From a checkpoint of a small transformer trained on Wikipedia: width 256, MLP 704 SwiGLU.
MLP neurons of a small language model. Each row is named by its layer, matrix (gate and up: input weights) and neuron, and shows model dimensions 128-255. Each number is 500 + 50 x the weight over its row's rms, rounded and kept within 0 to 999. Numbers have three digits each. A neuron's up and down rows have the sign that makes its largest values positive.
A block is one neuron, or neurons of one layer that tend to fire together. Before each block is what it responds to, as a language model described it from the Wikipedia text at the highest values.

Table header separators. Pipe separators between column names in wiki table header rows, e.g. after Votes, Notes, Date listed; weaker on mid-word pieces like ir, acter, ov.
L7.gate74:426532600447554417446544525501475438525506537575512471550531487530541431538500405437501551515463480539511536479509424507431572398487516508491452500474519550489440458425446414481575494524512368519579467527543555509501462448501498475581468557505477485534544505573513579483507479584447563638501573383510546484566512456498476550560498515490528462516497454439536462481426493568441523491535
L7.up74:484427492535550499432524580506468470522551528551583469560482474446533543506479522492497505492442516532434451516533549468482517424541433465569508504545551539503408543498467505506568521566418485453587595428473495469586516509464566526513521399471528427540464482432490480485532462494434382443458506508451603396501440477551468529582479487470565547494568501453554494388483493461542464588431
L7.gate190:441458520570588432568636472487484547528516417553591566470453506365439532421586635539447499596532538484445393472422570445476601431494507583504476471493464480585566593584524513477511441547490439496474458508510488538520562412511511456448593521416452553435551463576476454475566524555420539522532501404443489464565533505522499429471401539503553564516462543556448528542482535516476494533559
L7.up190:533475455601548441523561520495581518490605470485496532507527587467538461465493485524515573489413601476505451487510483490463503436498572516481467489487509457524413556506446496528527596463502517420603486539525422532453545478499482535494402476533478438432488663530438563469436575502461500460448529459501469590485502512507485533594532456538475528462511523505506484507503478515467502493582
L7.gate428:476508587554573508491446504510472477458543532535539460502498499502516577456518443524541478456484489451562473501541560469487550491543567455413413461484506473571515593507440525459550514525482578591461488464407454555527522370478496471485473397431502505428477419569458514557579566401436504602568425489494590571482513525520504538439497458555559491534425502518454502534501556455442474471472
L7.up428:521531553468545545440419439475467403464487458480445522517520490469511472452478596528568537418551492484490560494447509526501454533498524451429458553522475480558443489575502512515508454517413574583535477473428579523469659424556491506499449508434477579429545445518457511449488533464484535420490576526516481540459605533419459505461495433486603517506534553551462478442582486566376396575383
L7.gate684:427527518566607483466565525509507530544411536514497528462503552404527577505493538503502449498480434512510469543407470501519512473513455532393490478545426488464485530476447488419533485507544467447466426540450456496605547484484421464524554446456447463475618520546508426548621494532497521544442486523468550434579521360511498474579516510479479595504525476489426558490502532523486498409501
L7.up684:585472498536542483481572522448474512427489557480546544450576505560494530558575520455480492449514591472490575374484551445522525484521474486440544513571561527486455522635543474465470472551406525543452530462464521484528551529506489556577406544535551469550470544511548438552448621515414517444616525504443516494428455482504496494433520496426387478518527584447415469477470506569412472534408

Subject-to-verb gap. Tokens right after a sentence subject and before its main verb: adverbs like also and often, adverb endings (explicit-ly, event-ually), and auxiliaries or negation (has, not).
L9.gate69:444498450537489464434581554506562566580435538495499457553524622531482531443496498580533459487507472565442522559456513495582527530371526450394501379500550478517508568507572475529528460527396554510530500485446526516467460546452584487605543662503417516515531482420460500456564459467536492453515526507524453418435481459467586561415534569540551476503454479432493549466506514532450485533479
L9.up69:533434433472445588574501503563479467515507514472543503548501636417593437511473512566568448446452437480503472529500492459578518481449471528495496467514535517552625439492481476539540497529510487495467549502519554549537518450513451495437539494467579467547499507468490455416513527505443474442493509470497435555493477578439406424497482495503529486521589457413454504542507486526544532559425
L9.gate355:529464529530497481484575431480465487537541471472444508448471500496551568516515471450464601602512519572444438509526433545621504501478507484493431505548539458531539514494515410495436433561416585601425505569452561513585472480497531552455527527543414420463479524461551435451581597475492546485517420507529473387475392439476441516411533476520541490559444499560465508541537493534464439533474
L9.up355:394420542485446483434433511521529557481446454423513413535567579482501450447531533549544481569474542460406492533502438433491513536586577507491543524460569460476537567558573411477424532539566509525443544565493489530487478415365572482536475529520543548547437573484429441423485550421532473495427438479512475490508460512533524448476462522553486435482541448571532534466491487578384491523520

Word-initial "comp" fragment. Mostly the opening piece "comp" of longer words (companies, composition, comparison, computer, compiled); also line-start dashes in infobox-style lists.
L8.gate52:483461560405554527454527486509553570393515530564415482456497514574536542570543410472462514605575549563536517503569531528458527562543519494397482512460478519439484519526521511400524501519537532605389476423436537574493504429461485442462532565516527475536529435473479447573474483478447498522531448536490505509545535521399410497414554469500550529587367483567447532505487473549462554387448
L8.up52:480502522477460482539550493502628488501546539479444535565390465497528551557522479514468487508508538500466420559576385588531452481505498491487583453506516557524523545436488556565524475553464469492551455469529495423529535562518451517525455398444549492467517480547489504502478467472443508522566489484413537455450513497497518539547480376559491572488463551480343438548499492578493567509411
L8.gate95:420451548426530545497399494500573490486524434451559528456458497522482421465424579467487492538506432450563619492387487519547515434573522505502422463475486422500576516508536514522408406433436517553472473550475441545500533539503471549586433563520438485483590559497531517499567503551426546500586509509556452436465540539514512534554373471537480485576462508498450464377520612516453518536424
L8.up95:541459541531439525401471452413520400525539521454406456604548493472483585530486586521478526562439578458472513428560456587517476575492467549476436478496566453547451578449587378554572525486539532448520495490476519495491421512450493556447433463364504497490385487567481458530516570488490623517477406490510537429508558524503535491507450491493559594498530483492481383498583524528424551524494
L8.gate99:483502575501551491537464480457507567429500572439560502497521452451482527420571552492531593623454437512539576392450496452548484447548481429479517530495454463474538554495550512500467524482481475453430423455486590584561532569370541545560488509484448447458506500566481516539557473561441553448518488565424523470445494548497542599458442478539563510456482521508528497441438464510540522459511
L8.up99:498405473459545483494511427498516498572489557468521484547449556536447457460531553515396523572524420593541485386539432505587532589517524482491520536480487479481494444476464507595451475527425417389476548474515534396473521559530520472511438560381457474391473433528507578559490506581478499561459431481498530497450537563553482542433424517470615545478511593532546536435471366527461560588488
L8.gate161:504593520541472543542478535514494463468558553444439509456501447507506550477557540517488529637544492427528493447577548554494563571496499474471497503497538413524580518504470532470580525604443448520557475545427538553515482580500437494526524408493502474470526364492550472492556377495530507541518519505535557463517510539459410525527487544527506633537453420448501529521427477535497545534491
L8.up161:518504559504502473462455495379568529479553479438417516591512570432464508496431470511510606572420461479548474532558441622451588434536540442464565531481467526357550497570471501546504501541502524489540481450588472412466482573497477530455525593433498507539502508477454502541549510506545576479485505444478475542492649508412331506489474499514510432439455523562538498500497484604425443439495
L8.gate266:455431433545486639595475436464436545566426515466548575463484497469512564521421467517478504592405565562594558436497466535519432519509486493449493515545479464619411479461495449526489485439481522576543475500455529542529471519580423603430525504487434477509504428502512547549501448496489473510566478502535538451457449466523515521499497485472357414518485498483407477468590522465473563379489
L8.up266:508431536496509551515470541531600487529438493482542552576401499513462496413429515560487392458532492475606357592479487430524509424485560496472459447515548520555489532529492515465363531564527471483426477465535607468487505523546452470584463495607474473539631613465498488557497458530487549539523461527536464463574499426444504504489549409496490449540486528521470459478518445557451539474467
L8.gate364:535427487479469549492466507577396513557587516511506599518499478509495559446430533532549594521470484508512531452486380568513525521562509536361521530520500585492506553517543560505477495501430513416526478442531522507428519499512520426573461486547507485485450481538586530569423523566479555478507474529560540460497464520523525578512523521457526516546585459436469566425591398517521549501398
L8.up364:563515495479510501574513532444565532571479485438498435481536575503448517447527568458524526466484472518523433511499521563427615521453559517511578531557504568499525507491546518432480544548536411496434490499586583505439391458556521442503461489534416566440487514398533540554516449523505537453454427545494505537560585599449481505527531521418415485472459503552547508620545461600505462526422
L8.gate398:502570463497535531594436492536583513481540449499428443498479589561433538496570500527476458539498495349492480577546532438485524442511493535476517523469608440531569531505629417475507536586476595486461480512466555465589517525465441489554440440434532498365429507450447546539494535459509588500548511443507478551527522528534488527437515587494515423538436452509436588392396412474530514468430
L8.up398:449533605474450542451437525549531557512519560462550521500449447535491547449549620496502456579461567527589408497466457526432448497492513586454553547515416407530506453515364477529488479472543558439476474572439489528589566447477435480577566480593554515490450504479458510595411396474524521440495457563497555391502406520488449542439498472610538539494544493603485479461454547472528582517492
L8.gate567:530462508455530549448592481518500489469573486489554456438511525500500540531458483545447607575433546472486481459596487542473545546531503538577555466498477469464490504490504541494615518523554485526516459531495432487561461472435446487499504433564552467514496577471427561489548638518456592533546480485596449500466629521491471524420450464445505536467439508506524534490543495572427495458430
L8.up567:513510454439449507507554493485540542479448514581473501488407528592498553433498489403581547531421447535565443400531536392502582460520475471572471486522446542482575537487459479516529478446520541499585584539517456416497394504478497592467484550496574492499506531507483459457552531537531510566487569472454559507543473579522446433509435524405507492466524510488577512552540520467483539480473

Table starts and auxiliaries. Fires on the opening | of a wiki table after a heading or blank line, on auxiliaries such as is, not, was after a subject, and on mid-word pieces like -ways, -ently, -ament.
L8.gate26:509463507539440539505533433360573493463499433511563438485478518592484586423475481442464547505471440432601485540495513503467543435523579509499422541566456450547543504394447489440494447527493454490407470516470523540461553384431451618467525576497453452466554435499444509501496533489479414463485555505466531564600576533438439559473466519486563547502349405506503522515471496512522500523488
L8.up26:476534469535439535387515522507518494431515429533485536408490475516449561424549475495456559485487520386612492461546584535523506422457539467524455484520495530497511430488399533523545544512484488493460500521463513575527487460476423564403577466511393383488608459447429533470488490481441592425511592453518471580519522600438603498512537471446462511592462405466519404475467516484532431582488
L8.gate81:497547483510440535498507512453533608590557504447467553488518542486394486412586483439532449546492470538500486561369530523503531469421476452418545498542422455615506555481440556554447509556481460418548444566481446527421482519527582476474525477418511516464531607518534426550439517552440507614474451573489532542540497483520536384500482454469538611467458462486500523534415564465476516630362
L8.up81:447522419538466469414509515411473508483586513573498520515513521488516479568454533549507598439615606425463493535518499482443368601483414521469513519447415608542534419438500443495445404439548433552444396534526551522538504431499470499484531578494553470517551539624527554479510519384552542411496511493514488508486523527514484520468537492436480538539526420480489445424530408395554439473446
L8.gate293:484530499506513443602578475591575398500593461544553530443509527466510494512403410490514514458497425447423562452539536459609629471501481461506465402486588449509592499485512451458571522487467498543484528512467456395480547472515499546453535544504447403487550499493471587533559511472507504460518524579558463491510537483402545558584456490445476626489513419485500451522505460503451485492505
L8.up293:550511489496449488488406426522507383477397528376547542494534466477506554536503443468513460554579476439542478476477528371515540505572488520453482547481552492552363522513470573546533529559616461487509566491476458573460486578481425561563458539518455573538429565564423446466548530468427489575373501504479524531447585499515489531464526506573573568441552532480519502468487645501590453534408
L8.gate396:452564568602519482549534504423471484506527477480541411536510513511520503538532487424546530519397501399524481578534597568524510432497546518474462474481559410475519479385536571373537484554466449550537410548533488489518518578519409520575541519545439488498539494569482477534534483524510539611432490548498535528544453430505486463507439455545583544555423525493504544534464462444526565486453
L8.up396:444418540524362470475538474546436451520555416521414464568605463595440565528566540430517505497491547584523533506436495527439469497545529504440456450478485560543557503447530523523443510489545471439440486428505589518547434506450518570496512608488405479511515464519559471484507552508546492427569496508504483539534479499555509412580507555469489486487421441420501509633525574523567496567528
L8.gate414:520450477522492467522502508444493499628585461485558476479418487504550492472503538514582502528453493624562486527474492545545505478529475512520563440552405460467496504484415544529525443474489444497501495502422559501473482644478505589500579462526549481537521584469492479547596477450512451494502508511500448441495486506541459371574475460518480419523568525560497559521469452611402426498546
L8.up414:451436446494363566509497419461503457553469492559552542492546500457472421487449495495467505497480497513463471575479444609479478586486535637520478456525611526480482654416483441522425524543519409484529467474519476570470487495442510527485442515527470493597633492519512506437519517440441504476400447523473471489438535455508472441498559586371499504501550472517511542463518548440502407542539
L8.gate596:512496489477579549540572496527508499452539512454384506379583519519500552464580421479496561615450403546539487465481497491543516423469550454521592497507488596506557479580566534409523511464489485432467468601461486519555477536439492512508537448479498502371454504499416475474599541431506485414514490476518453526468437591568465550507498463500458459470461468507516585461514529507556547486473
L8.up596:528564383521474463599455485583530625454492557503574464451460481580467465380525400535611444556366496568589466489493452470470516436482507487505541496475486558459522395541489508508516564538598490432471471500488470458576490528483543544497419486487526522517475525550483468459466534458514464518540471415449496521570464481544567520468509471485438527482547496519565479521478578425432570481504
L8.gate640:447520481496530546505569497456509514517556513532468382464589529552523515491560550554390515462498468470456457479521608506573459522472448463486422472502502405432457430467592474541554485546432578548516545519533527476553566440378498538434625505494393499497523597471434613428516538511541476485489539549545444404475555539494537527483431477525568473526445506514488484517508568428596505558498
L8.up640:420494517599479477504450503538573442590474560546463467497526554486452565450405518547540575580523474516462454497428508449507482491458517399529512582477535507453541495404443503424473457546544426443444425521471533533521429513520462609495540603508509516432461517480543505461467503480494516500514503493422553464489552474410545453506491479542503504512576617522558554434548414598520461519545
L8.gate651:483486480486475491486509499570514408573571552541458578394556579530489533429504456479504485598488507407457577451539591349481584419524488404496551507567435540563529505495493545508470478569504438514475552495481551494514477506458458476457487482501389504394465495546453584506532501455472536513511576507540518503504431562489492470460583469479561496474477479500442477469438537467570475449516
L8.up651:541464571496522454450465508575598416447606476527549456513488529482417548537491521570483548566517438441496525443483425464474503570526434527576531602592534498438484512539463576533498585419521452504524522460512500542551465414501480487471505562572484441555484488547457469581474483495574572462483454463514562453445478478508505433504515507524546546462495570505560456551496500448524444466532

Adverb suffixes before verbs. Adverb-ending pieces like -ly, -ently, -ively in the slot between subject and verb, e.g. mistakenly believed, rapidly spread; also also, later, be.
L8.gate16:541428470472493537467589518533478413515557505454542399571543515479555485463374522512546418537487466541468432522410456649422557419486551518527570445542534517484548522604508424470494494539383512529560531532477558526518522552426530481551431533580538596562425579491488452435555428486480491447471447509535420471486455532536366542489524451534605484616472541487494473474457482465541470462533
L8.up16:477437466475629385391493505497513490527497409553517505489425553511489493523540580480497483474573477527434431481424482532534587555489501530468506532506462455494431463610576373573396407380461563510489450567556491496464500446446484520480468498491440533457408588532461470456487479490494519493445447493409529400546478503500463468366463436504543535508509586594555483528411506572484486590521
L8.gate21:449483488551533595530474527451629475628558537618524518475581547455508461439413513499499522503508478462521461538430493436431441505539488589516494506478494478526448457459512509453415401468461427514474544477513552599503509440441459545457572513485485479572540498424502589547480575472487571502457557523475610490472542562462489552496510477477529531560512543478519561480443402480454388455474
L8.up21:528559515577473532463493557479487508623492479529558543471489484429625397485484536502451559438601470503430522522511487494455510453578539506518534514466519580411473482558528473585426479507562495449542532413507519465616414536412483537457564544526487548453430456456472474402532517559450448429493519623517549421433383513501481531505456470437536443530524539462585437537490536530501451442499
L8.gate28:454417560459564528536543459463481500627490440396542479558566521582519443556440442481480537558478445533571475510433500526490502551549470537502507465549498457516453550489515458452445524567448546539521432540372515516445460545444544520567536639494500540564478586500528503459568466498372546547439560536566497433452482587480493461526540447498537515561513426536590499452484508494407495467463
L8.up28:500364476411450538441463460495543498564555521624448371544558498571544537514468570511507508415515545460414586523570448456494487536453514512520532526498556510513441450441547462530594481482527538467506492521494472503482455512510479523470539546497473620487431535506564492568372523516437454463502401480449547413494503563663567514549610483490610522438473483535487476475446409533515491525525
L8.gate142:494534563476477461465552448553413488642527496446484550441544594487491433461460516615520500493608533507625556546489521483486575479554465468489540434456489573503532533400578529527420601507530416545507454460534527559549568532517447442514507438490439441555525578490543458585507441443477508459450560562473498442470497534522510446550541486457491467606546465472562557475515572474378463526446
L8.up142:473474574529511453522463487481445580513483519544521507467473462537607430569456441590527470463401488456518465477582467441436420507551510475426502506440534596422474529413571403487525547523474441600483455502493571515571479594472479559459491501481486516574518579562478455541416452394463565486470542486445617469536544503486522515507541492477476480474615452506486494466450564498369522557533
L8.gate288:502453490556508508574521473516555592550524537535493456569511455517496448449562524493549470500500450482513426543548456512544572528474448540478444443497497437479528463511519495443420469526445617565603473503429455535579508458465511553553473595565480544463531645494405555442548534536467473511464388439432509487542563508458554500398607423549504473534494473468524561472460494442472531610483
L8.up288:542468498584455520556416529576578530512513508415585477606653478485523515478487427485526474602487552495526498487518490460522558468431512548506473487534632475479553458546493595489460460539457567477546465462586487490499457500505510552514481582436422589518515563526528460425590507515452546480459490391462477492435529477428519560474440470498548473474564470450501472540622440518510582549449
L8.gate521:411483476558581522579513541466493458569507503473552488533439573529445440449401516470508518570435486500486412553475479509514528528469583473515456462546485532642497536459514494416490404464489526476523474515496501450540449495432439543456508505484536573501519525495446545509620566470459585467483452539451455522540569549432389484443577474535598477554545512452477511502474446496449596500457
L8.up521:416441382419387484550519467490500668445470535534584395529449589485524450392530545485528452496518496532478492424422517447566446486517492575460503530469557533503469511533463381565485580551439482416515516449485511444527540549512540564520523509446366523482493577525411458408425472518570564533538498460469495483610505544478443533468510555531568531475484498467489543528577527504481473544600
L8.gate568:482507499482461479518491505459579592540550548529505468527549481586575557640491488546462453467542522551459428501509661552532487471456576465545579508538463618434433535430544455562463478663497490485492469518495615471495510504454496573504570538573437483540463592475468529538463469517525534461477522593472478440471500550471475490545521535465459459473457502506389425507504455553482556540536
L8.up568:519498551540489484619493485515476439520524470469464447502475548458504462426452429443500490494514424492453422446441449541504399505525339567449485510452566415565511479491604519488422473570453461509479414503527485511403418485505426541424471542492458551514478576458508534360503509450506599397411504444382569389566526588419523563547464475450511438430566452468390494442502556510497475480551
L8.gate667:518442464472446582426506435544594430501531534390523517456487539443523580453537634457493495447416496477536459541474537482551609484509459472448471482472416521508570514448585485546506434522445491503471548481484543459411530530428468469440480613450466477527460442564516494544513513514553505522489517551488462467467540446416481493466485459541477581521480445440542541495587449435563563537481
L8.up667:459440494528482476499485558499517498564478413399509513361530473564480442513539533510526494565523424510514446521407519472515439454409514527501435527468448548522576562565514558560510563369523435600401491544465618559467491469445530477482564526569422535564549569520559483463570406499592515482455556375462596470466519490509544496494558472504535636473529409428458496499521530530482490468481

Adverb and negation slot. Adverb endings and negators placed before a verb or adjective they modify, such as seriously, extensively, couldn't, not, also, and "and" between paired verbs.
L7.gate247:478548465410480528528485442522443422566519587487493529505538489464547428506467579488467624463541480502581531543459517540574452603461464428588499514546455541580524531461467477462557422648502559600487535531519547442483550559576503450436485515560412447532514518486414519450519462446493603430529456499562505437594498587479488583476506459486515568635480474568428536427515491565438518439517
L7.up247:421489480547585559406518519500496442527513441541493600521543563527583509510441445509502475519558478517591462547452455519493541487506462536497508473450455459459517509414558446519490424524453513597508414498400461537532470537339502529406544563557500503472517463493503507404475528478530387472496580450527562516516517472584452478495535453456554418548532580502589543484436526547503580440465
L7.gate336:481497434471490448490537472535546452493617480439487535555562590585489562458553547610509464418538532475571458488478543411456453476521496493560590416464573457541609466473520615428467463482463581512439523494447470535461621487527508555529546615476514492602523570497405536468632464490569498457508506482531469510552551504533508540556469404547460489505428477597449517484487476510469526533497
L7.up336:556416490522508476475465427506547534584500520450469479509471566508566565469474431521525519538577431439481420487500452490535592409440520540543438509491487550582502528566475569501517492483560531520524502504481582593488491546483583573510485517494594508454537521437510489368463543493387500529522503459568503523483629516521447515390500517591455476441451477538528478395488530512456421584465
L7.gate538:351433590427517491438533441501462474531541494538544512449543467615458526487497539469518612458507548567588444480465530446534452483528381480481496543557571475595494495459518472488568483519433510567499566540515520563623461486387547497387529444474461520523523543496475444571507469547554478471517541543457476475452497516514443507521511410452570488564516517531546522484421499530480602580570
L7.up538:449422525594591566486481456544498503512501482463530537439584435575506518456450535525461535477467488453541486519477552554409473463565473494532435509494523540424558458386529543384569397446452518557516528552460599563563503524526438427502527514561512487575589519521503548400564461498582424498530525475518479472521523570468540509478458510445556455442476457597477625424438508481555588563561
L7.gate619:559499508457435482582513553544406568589505533443542537495526602483499513511424419471555508534499374597583403470438483403493577431483514527554580483474448500518545569375502578515551417527537468468484499438562495585526522472451573540445580507453480438472485562553473415513455465407581522497497501563477505496496564480468448479452527472510560502530583581523485549500502486575523563575508
L7.up619:555413449488466445525532527566533482569592616532495535539523575478585443467531510563495486442481486538578458558451482387468573526469470489550475531496474524521524538471541507518444550545536534533565474464471486471519476500509550505481560386521500430525591562497503469485490520346461514390428558386492476593533498535507464516491615476494639413466603516457553583487497474505443461454471

List-item line starts. Leading hyphen or pipe opening a new line in infobox-style field lists and tables, e.g. "- Running time:", "| Invalid/blank"; weakly, mid-word pieces and year prefixes.
L9.gate152:430495546471527518445480483477461564455601498470542434510450537466512567532430471438491501497491540507513582463570541528518582494588593435517459464527508458550494541515481535586566515574520529460530536566494587446567566518428465484562397535467550416529414446518484442472435469435424472546571546459552529514434549398476510464476529509597507574482568407540512465537560510503491521502570
L9.up152:471509483503421504508537512466465505488535521533483455580503434425479471422516536485486477455567560474444448512553472451499535510432500534499515479528486488519495518516480484466508466463513440465455468622505524494579452592601462534500486442496468486508566469493439451535477484505519517519463478462440521450428491460448519485468521642428451516408512488627486444423469519526536485465544
L9.gate427:487517528619573486461500533550521505484503413501495553407501474516540487562502479395411510492552518414468504508471529462524562487473482506459504531493390576480525426497477462529543467440511375575523528545515546459588552572420464457417440495436604416500468373479451535510472515461428523571514498585550513503469519456497411532524415477524539454538473469508454506466464513581450547407565
L9.up427:431556492522479546517475529545514530523593431508499555538470503437528538562472537423528423417470588494419479468546430375516570465519433470536512480522416482586481487512470595448577492612557481562500500526495501499500420581501433411427466445462554487574506511569514383493480579470449527502384541460490559539480562453485453490474453516547526440514517520495488533509585573494542477483442

Main verb after subject. Verbs and auxiliaries right after a subject, modal or "to", such as "Don't make", "she may be", "he was having", "to keep"; often in quotes or plot summaries.
L9.gate11:515479523523541539488526456466471429547562574456482532490501635494466549478506425479438533450529518476546489501456467491517500559550564493448456484501390455537505534469425418427488492476442474555507478461431486552479496453448598600399493590537430469532630488438487530447534552456545501488482514426547473445591519478509502480549464480457608445524551576514541586602431528478494506474478
L9.up11:451433480544496528488484487555513446451509457473488576502536497388551405481489549555511500521559498548443492513469550406554457565494550457547436553436543455403528477358523452516477429533569582427527442531557476602517488465484536494569436473525487537495493571503504383396410542572494478467469580555569501488454537570529391536472537493541502475536544547573445535418544488478455498540529
L9.gate250:490449593437502451564525549441536466460599499504463428582511519468508483440499459589552420505582414424477464386532543396569419512501554498492498469534589438492505499495538486546508585455486501496476369470507565558445443495446480604590542601511498537469581500481550543452459455477503523550449474625477479488439480506447455442468613539512532463515524519574485539511480538510492608508561
L9.up250:462586528571553512528555527376404425471452472485498466548485533501463547419525456526431549515513477500531538560465410484498475546499469597505556496504540482545448561511481491488416392474524429508496471457553448557485501493545584571541529476548509508536582513443455609448565558539447591491420505515521536483448554544505510459461492519430563490517538514539523466542368444510429522457554

Table header pipes. Pipe characters opening or separating a markdown table's header row, right after a section heading, e.g. | Year | Team, | No. |; sometimes scattered word pieces.
L7.gate24:559493551452416511454545454499416424420480477583483514516522528602486540575443502487480599466493497475508519575552594576431492461502495480542493466538476465534498576422504468510561495507532550491423438483444450464506548416480579549524529520503527488529569585515458466509625548421568579456430584393602528505515536535420525439463589512496556502484546507514518424530504414484547495439452
L7.up24:426628499519469527455455530464496490486571542503516513548485473444529479432492450447568502537588578365467438456491546559478544549594552517503527551471517482492512439471512455479522450545501549540578453447504515534511651540584529470565498483497588427423553470446436487545490485554522466482409589411525535443610461523470468538429545443491551509502477462536548495482451500492501468484437
L7.gate65:519540459422556469489522498475576514530583616522476446446481527513532456513480501440398543466526492490522448482546601501613563536500618529516541478450535515515584512373501481369534482564458556551479471515493467566471510481423507484480559510510365473469462463499475502470460513458415566475534530371454549558647498505487570523475494527540479477469442404572495467543472451473516552489484
L7.up65:484488382645527554489549548485521449575473446466482496557372438483556590530464422534443535447485581644524454473536444521545573551492399510490465539483431447557437457502568509504507517505480409528548531486467523576428415561496488575512583479469457546564473505612549433556536558519457514521404469449521586472593591396504485451450506568463535495463573437449444572492484584500537541448484
L7.gate421:441525496466486473590500474512408529493590524480423531547549471580495524476509516540509474458467528536496488481554520591514476472580523586526518417555426459426537468540527597465576374557438538582486490495497552478520448424483446439551517598486463520492462497553478576497507483480439603506544518442506501492544480493512395444582371481485562539459449480559468510599438407560519469554444
L7.up421:459523609502504468478494389582564544551507453506528523476567556527476496520440573476550522509594515530534349434459432527462510466512511498585494452496504409487568512500631524475531545444466569400495501485473586444445505461598447510543497492409470535512522461608517439496479524504537541460533514551552582451516495474574458428528486548553564532492550488457447430515508432534551461561505
L7.gate623:528504512502554498507558449514536455468537482493441460550533528577460499581431422517526640498580629429465534444562533505508458495494520502449540458474526518456558490442512433531568441611569423494558534467407595488514467468472427486468381468496486465525514531542442441509527392525535439455519587475559555435527570470496474391592512498519445405525503494567458479519529507441522451488519
L7.up623:534492464512433561517560510494536590474467472467493504472482457534450463509465398429575461539446562481516450432523458509550574446417567563559538436515533399475568499460479473567546473473497551524490557490525433571500599489482567636631541478448438443505552486504491515474522569535461462537463532424608498407560541407520473484510505497512466496514558475451476478469492484401593499585481